From a checkpoint of a small transformer trained on Wikipedia.
Size: 23 layers, width 192, 3 heads of 64, MLP 768 tanh GELU, vocabulary 8192, 11.9M parameters.
Architecture: biases, tied embeddings.
Training: a variant of Adam for these matrices, 5560 steps.
MLP neurons of a small language model. Each row is named by its layer, matrix (up: input weights; down: output weights) and neuron, and shows model dimensions 32-95. Each number is 128 + 24 x the weight over its row's rms, rounded and kept within 0 to 255.
Before each neuron's rows, "fires in" lists the words (lower case) most often at its 100 highest values on Wikipedia text that the model never trained on. A number after a token or word is its count.

fires in: "well" 28, "career" 22
L13.up36 [149 163 111 105 162 196 103 138 148 150 174 123 119 151 148 114  76 137 124 162 124  85 143  94 128 102 164 126 137 116 141 145  95 143 115 105 140 120 111 112 133 121 112 100 153 112 174 154 136 105  95 102 110  96 116 138 144 126 163 131 137 132 140 126]
L13.down36 [127 111 165  94 116 120 122 139 129 124  78  68 151 120 137 118 105 135 131 117 146  91 123  84 150 104 125  92 113 127  96 150 131 142  82  82 130 157 117 143 104 148 165 106 149 134 118 107 149 135 162 146 130 146 150 130 124 112 135 102 146 170 116 147]

fires in: "i" 28, "a" 25, "miss" 4
L13.up428 [132 119 131 127 147 162 138 144 165 114 146 133 135 106  85 114  75 114 141 137 141 111  97  97 136 135  76 159 149 207 149 127 125 135  99 131 107  87 100 147 192 108 151 127 153 134 113 149 135 120  77 172 144 154 109 112 105 175 158 111 113 124 134 156]
L13.down428 [ 97  91 114 114 149 139 150 132 102 113 118 160 164 116 179 103  96 126 152 106 162 127 103  96 140 144  91 125 102 118 125 121 159 111 148 129 126 135 113 105 145  96 126 147  95 135 189 196 137 125 155 185  86 139  96 107 132 150 162 144 137 124 123 133]

fires in: "national" 43, "secretary" 10, "royal" 8, "professional" 6, "assistant" 5
L7.up14 [139 101 124 129 118 139 121 131 123 131 126 149 164  87 103 164 141  79 115 137 130 119  98 116 119 106  90 171  95  82 127  97 108 115 146 134 168  95 164 134 134 107 129 174 163 117 123 170 110  95 103 127 129 149 133 124 111 133 137 123 145 122 128 118]
L7.down14 [151 118 135 130 144 114 139 139 134 140 143 111 120 122 114 122 122 147 120 100 114 129 117 156  83 151 170 112 143 104 123 123 125 112 134 150 164 158 144 116 165 149 105 114 112 149  93 134 196 121 155 140 105 116 116 152 145 158 128 161 157 137 168 103]

fires in: "year" 15, "date" 10, "day" 10, "period" 6, "time" 6, "dated" 5
L9.up248 [ 81 116 143 144 157 185 151 111 110 111 102 139 133 117 119 121 116 193 118 145 120 126 159 181 141 149 127 132 101 146 171 102  92 115 134 128 135  99 141 127 124 114 173 122 137 118 152 127 135 141 113 148  69 146 133 122 113 166 141 115 119 161 134 132]
L9.down248 [142 144 167 114 136 122 113 106 143 158  85 121 145 134 154 111 133 107 122 140  70 164 104  76 137 165 129  81 148  87  85 138 127 161 124 126 122 154 133 115 168 116 100  94 141 162 140 118 146 108 104 132 118  99 162 142 147  71 122  71 150 104 154 130]

fires in: "left" 17, "called" 15, "ruled" 7, "right" 6, "trade" 5
L6.up702 [111 175 106 128 186 111  99 182 102 104 160  96 148 138 140 122 138 122 137 120 123 155 103 113 147 118 133 118 155 125 139 105 126 134 140 114 139 131 104 132 124 135 117 131  95 130 114 127 150 107 137 148 113  95 126 160 108  67 108 120 130 113 137 174]
L6.down702 [124 151 127 156 108 159 162 112 148  99 122 148 140 119 147 166 149 206 124 147 138 129 126 144 121 123  97 147  99 113 133 115 123 129 145 174 100 178 126 125 135 168 153 108  87 126 111 121 130 172 156 156  94  65  88 107 127 117 108 127 128  74 141 127]

fires in: "republican" 16, "democratic" 14, "election" 12, "party" 8
L6.up425 [111 124 120 112  91 113 152 137 170 116 147 147 105 119  98 122 117 141 132 147 138 138 120 145 117 126 147 139 153  81 156 121  90 154 150 104 106  77 162 149 160 114 132 104 161 122 187 128  93 147 116 103 118 131 122 115 140 130 127 139 136 141 115 119]
L6.down425 [143 169 152 125 127 120 147 104 140 133 132 103 116 123 134 142 114 103 105  91 141  95 157 116 159  97 146 138 129  92 122 118 111 139 102 152 140 178 113 106 165 163 109 122 166 182 142 162 144  97 110 128 165 125 103 140 111 117 142 147 113 136 136 143]

fires in: "from" 42, "at" 11, "between" 5, "through" 5
L7.up273 [164 160 126 153 141 111 110 141 117 138 146 126 119 122 101 134 137 163 118 154 123 132 135 108 137 141  84 115 143  75 174 105 128 126  94 141  85 119 137  99 108  92 122 132 150 156 127 148 105 112 118 126 130 124 120 166 123 150 128  88 126 101 144 108]
L7.down273 [121 157 149 185 152 185 115 145 147 158 159 165 156 156 129 139 121 120 135 132 155 172 109 122  81 108 105 135  77 135 105 143 124 136 145 119 145 139  97 110 133 101 113 114 136 145 127 111 131 137  89 151 156 130 102 122 134 128 131 115 118 102 105 137]

fires in: "an" 41, "head" 13, "sent" 5
L11.up573 [ 99 146 110 117 187 104 142 115 176  94 150 117 129  86 118 172 110 143 129 129 143 152 119 160 138  86 117 195 136 147  92  97 141 136 120  89 170  84 143 168  96  72 106 153 112 116 119 183 118 128 113 125 133 117 119 131 134 108 124 138 149 123  92 122]
L11.down573 [ 83 149 109 108 131 136 103 142 187 125 121 131 170  77 128 137 107 135 118 175  89 153 102 148 147 121 100 191  71 174  80 128 120 111 126 118 134 131 145 114 153 134 134 122 138 175 141 101 171 103 136 130 167  87 126  93 113  66 128 163 121 103 140 138]

fires in: "national" 43, "of" 15, "olympic" 4
L11.up683 [127  90 154 137 218 101  93 151 124 116 151 145 142 150 112 119 158 105 135 131 123 171 104 103 125 113 129 144 117 116 142 108 148 124 155 112 136  95 134  91 121 126 143 146 127 130 154 138 103 148 153 139 108 131 120 107 128 145 147 153 150 121 199 136]
L11.down683 [123 146 120 114 116 106 130 117 133 170  94 132 140 128 121 128 112 142 129 110 138  90 111 121 149 121 115 160 171  84 102 134 134 130 190 141 179 124 141 171 135 129 106 133 149 146 155 186 126 125 107 113  92 127 137  90 133 142 118  83 134 144 120 134]

fires in: "national" 29, "world" 17, "super" 8, "great" 8, "nuclear" 5
L5.up517 [153 124 112 122 156 123  96 119 147 131 142 113  72 148 132 151 140 162 128 127 140 128 116 163 163 118 125 131 110  84 129  94 112 169 124 111 136 128 133 107  99 105 166 173 176 180 164 113 118 103 107 120 134 179 134 110  69 122 112 107 132 124 100  88]
L5.down517 [140 142 130 100 129 150 136 103 125 156 140 178 140 106 159 105 138 161 149 116  92 172 100 132 151 168 116 157 128 132 151 141 123 152 126 118 151 108 167 123 110 103 137 116 115 162  84 164 109 106 157 105 153  99 146 138 116  80 131 200 120  91 113 161]

fires in: "place" 17, "medal" 17, "time" 11, "score" 5, "date" 4, "built" 4
L10.up178 [128 110 157 139 158 168 132 134 126 122 113 105 112 139 140 135 163 177 134 137 114 129 163 155 182 132 118 130 118 156 129 113 131 140 131 122 116 126 118 131 126 165 133  80  94 142 133 131  99 141  92 128 116 139 119 137 103 156 152 156 144 136 100 112]
L10.down178 [117 121 162 132 121 142 129  90 145 146  99 150 140 109 130 142 186 124  93  98 116 106 139  78 118 143  90 153 101 109  99 147 144  62  90 131 124 131 112 121 111 139 104  77 165 126  98 122 140 164 158 114 126 155 142 144 145  99 109 173 146 122 135 145]

fires in: "to" 22, "left" 11, "however" 10, "right" 8, "far" 5, "as" 4
L11.up743 [121 183 123 139 133 118 113 199 104 113 151 138 132 154 116 118 109 137 161 159 117 153 125 101 138 128  97 111 138 159 169  64  85 119 164 119 113 130 112 165 133 136 165 147 165  99 137 113 138 145 128 150 152 130 125 131  85 120 153 130  75 106 133 137]
L11.down743 [161 110 129 132  84 143 110 184 153  90 135 137 172 117 152 126  63 108 144 106 166 119 153 104 128 156 137 157 122 145 124 143 148 110 131 147 135 121 102 153 155 118 126 149  70 158 129 121 111 136  97 134  93 192 132 130 116 132 132 133 138 132 135  79]

fires in: "election" 25, "career" 13, "final" 10, "title" 7, "of" 7, "place" 5
L3.up649 [121  95 123 125 132 151 131 117 105 131 172 130 145 145 127  95 107 124 118 209  93 127 144 111 169 121 144  93 137 123 130 106 153 143 116 104 128 140 156 130 137 138 110 148 162 116 125 178  99 118 104 152 147 140 126 115 100 143 130 121 124 129 157 158]
L3.down649 [131 146 129 142 123 125 123  90 154 129 113 148 150 130 125 140 138 156 145  71 156 124  97 123  85 139 139 118 121 127 132 156 130 106 100 152 122  99 109 144 129 141 167 113 117 130 140 116 134 123 114 116 131 117 131 120 157  85 146 153 103  92  89 127]

fires in: "career" 18, "medal" 18, "place" 6, "year" 4, "nation" 4
L7.up247 [134 130 158 120 161  94 107 153 137 126 127 109 196  92  98 143 106 155 117 109  89 110 114 140 169 105 136 144 106 152 144 149 121 146  75 118 153 155 131 146 194 109 124 122 178 114 113 124 121 113 130 172  95 117 111 112 105 140 145  92 154 108 154 121]
L7.down247 [135 111  77 108 113 121 142 134 141 111 155 120 139 127 124 133 136 159 109 141 154 105 141 107 143 104 146 114 124 162 132 143 118 145 131 178 147 148 142 124 142 130  89  66 146  88 183 140  91 122 168 123  78  75 115 144 125 142 117 124 161 122  96 104]

fires in: "one" 44, "a" 19, "this" 9
L4.up623 [ 86 106 134 134 134 165 135 138 119 137 145  94 130 124 111 101 114 147 119 150 123 131 148 131 128 134 129 131 121 116 171 142 138 163 126 121 170  74 112 156 122 102 162  92 173 100 127 133 158 123  62 125 122 169 128 123 136 131 149 144  95 135 104 133]
L4.down623 [110 120 121 101 128 111 111 135 110 183 113 128 185 146 174 116  90 107 131 146 188  83 151 108 102 127 145 111 125 160 143 114 140 121  99 162 143 139 127 160 132 104  90 132 130  83 142 139  91  89 141 120 164 153 112 143  94 106 129 164 123 120 100 115]

fires in: "album" 24, "film" 19, "government" 6, "company" 6, "case" 4
L5.up591 [103 122 115 107 123 166 153 139 104 132 128 145 104 138 118 141 103 108 163 135 103 146 115 110 131 148 132 171 152 168 188 113 133 102 120 138 148 102 144 100 134 138 115 135 135 155 124 175 118 120 106 134  94 137 121 146  94 170 102 113 134 132 125 135]
L5.down591 [147  92 126 142 122  55 152 133 133 110 137  85  93 111 150 113 119 124 135 115  87 155 132 113 104 124 121 125 165  95 124 135 122 136 134 127  77 139 124 106  77 131 142 153 117 130 126 152 128 148 159 141 120 112 138  89 179 123 109 153 139 119 108 142]

fires in: "the" 25, "at" 12, "as" 9, "from" 5
L10.up746 [137 150 147 113 123 140 116 174 134 107 128 136 111 119 119 123  90 141 114 158 128 120 101 141 130 104 142 117 121  95 129 139 113 135 115  61 154  83 126 137 111  87 135 150 169 149 112 107 142 136 131 123 178 129 126 145 172 128 167 125 112 109 134 104]
L10.down746 [124 139 112 114 120 153 138 107 155 149 150 125 137 140 121 112 142 138  94 120 136 164 129 140 151  89 126 144 148  93 145 129 125  93 139 143 128 114  89 129 146 138 167 133 166 103  93 134 112 112 157 116 163 150 101  93 119 129  79 118 147 142 146 164]

fires in: "republican" 23, "in" 7, "lost" 6, "national" 6, "nacionalista" 6, "democratic" 4
L5.up439 [139 130 156 138  84 120 107 112 152 110 103 123 113 130  80 138 131 158 102 130 124 105 109 140 148 136 138 163 120 112 135 106 104 157 128 113 186  77 150 166 161 118 123 133 149 139 134 122 159 138 174 110 157 112 125 138  81 131 102 109 130 153 196  94]
L5.down439 [131 184 128 136 142 141 130 118 134 131 126 178 137 130 156 133 107 122 156 120 173 150 139  91 130 152 111 122 137 128  98  97 141 140 155 135 142  76 118 126 142 139 110 170 119 132 126  94  61 126 127 129 134 121 117 118  99 145 148 129 142 121 186 125]

fires in: "of" 15, "north" 14, "van" 11, "los" 7, "truck" 4
L7.up391 [102 119 147 164 161 164 105 136 150 124 121 128 145  93 169 137 113 129 177 130 128 136 120 121 130 135 103 149 129 138 135  76 134 127 162  91 168 160  96 132 135 120 161 125 138 126 152 128 117 158  86 118 115  97 129  91 114 176 157 116 126 161 129 115]
L7.down391 [116 147 126 125 119 140 133 136 128  90 110 119 160 141 123 145 149 114 127  97  56 126 126 117 136 122 148 148 152 136 116 128  72 204 148 160 127 124  84 107 113 139 139  84 102 118 110 127 121 113 134 103 132 121 107 112 104 135 145 111 114 116 183 114]

fires in: "an" 21, "such" 18, "mid" 9, "most" 5
L9.up94 [129 148 125 129 180 154 124 132 135 118 140 124 109  96 164  99 106 126 150 156 181 129 129 150 128 114 146 142  96  92 140 172 128 132 140  51 165 107 117 163 118  89 111 153 107 129 146 192 166 108 117 161  93 163 129 163 128 157 104 110  93 147 123 110]
L9.down94 [ 99 148 122 157  82 113 103 100 187 141 118 132 152 103 125 146 133 152  81 111 116 115 161 144  96 121 110 147 179 161  98  74 136 115 113 142 126 149 138 135 137 160 114 106 155 104 137 141 132 122 111 146 126  99 126 110 175 101  85 148 151 139 114 141]

fires in: "a" 48, "aon" 8, "frequent" 4
L16.up375 [140 145 102 152 187 156  94 178 164  83 152 121 127 142 107 140 130  97 129 111 142 160  83 130 121  99 106 171  97 125 134 126 154 135 108 148 119  52 102 115 142  99 136 142 150  95 154 133 132 112 116 154  65 153 121 113  98  99 103 145 141  93 138 123]
L16.down375 [148  79  97 130 155 143 155 142 144 106 138 147  95  99  70 107 130 127 152 162 108  93  90 143 136 127 136 129 136 176 158 141 149 109 170 141 113 133 157 129  99 168 122 108 150 123 110 118 104 138 156 106 127  76 126 121 145 142 121 135 147 111 132 135]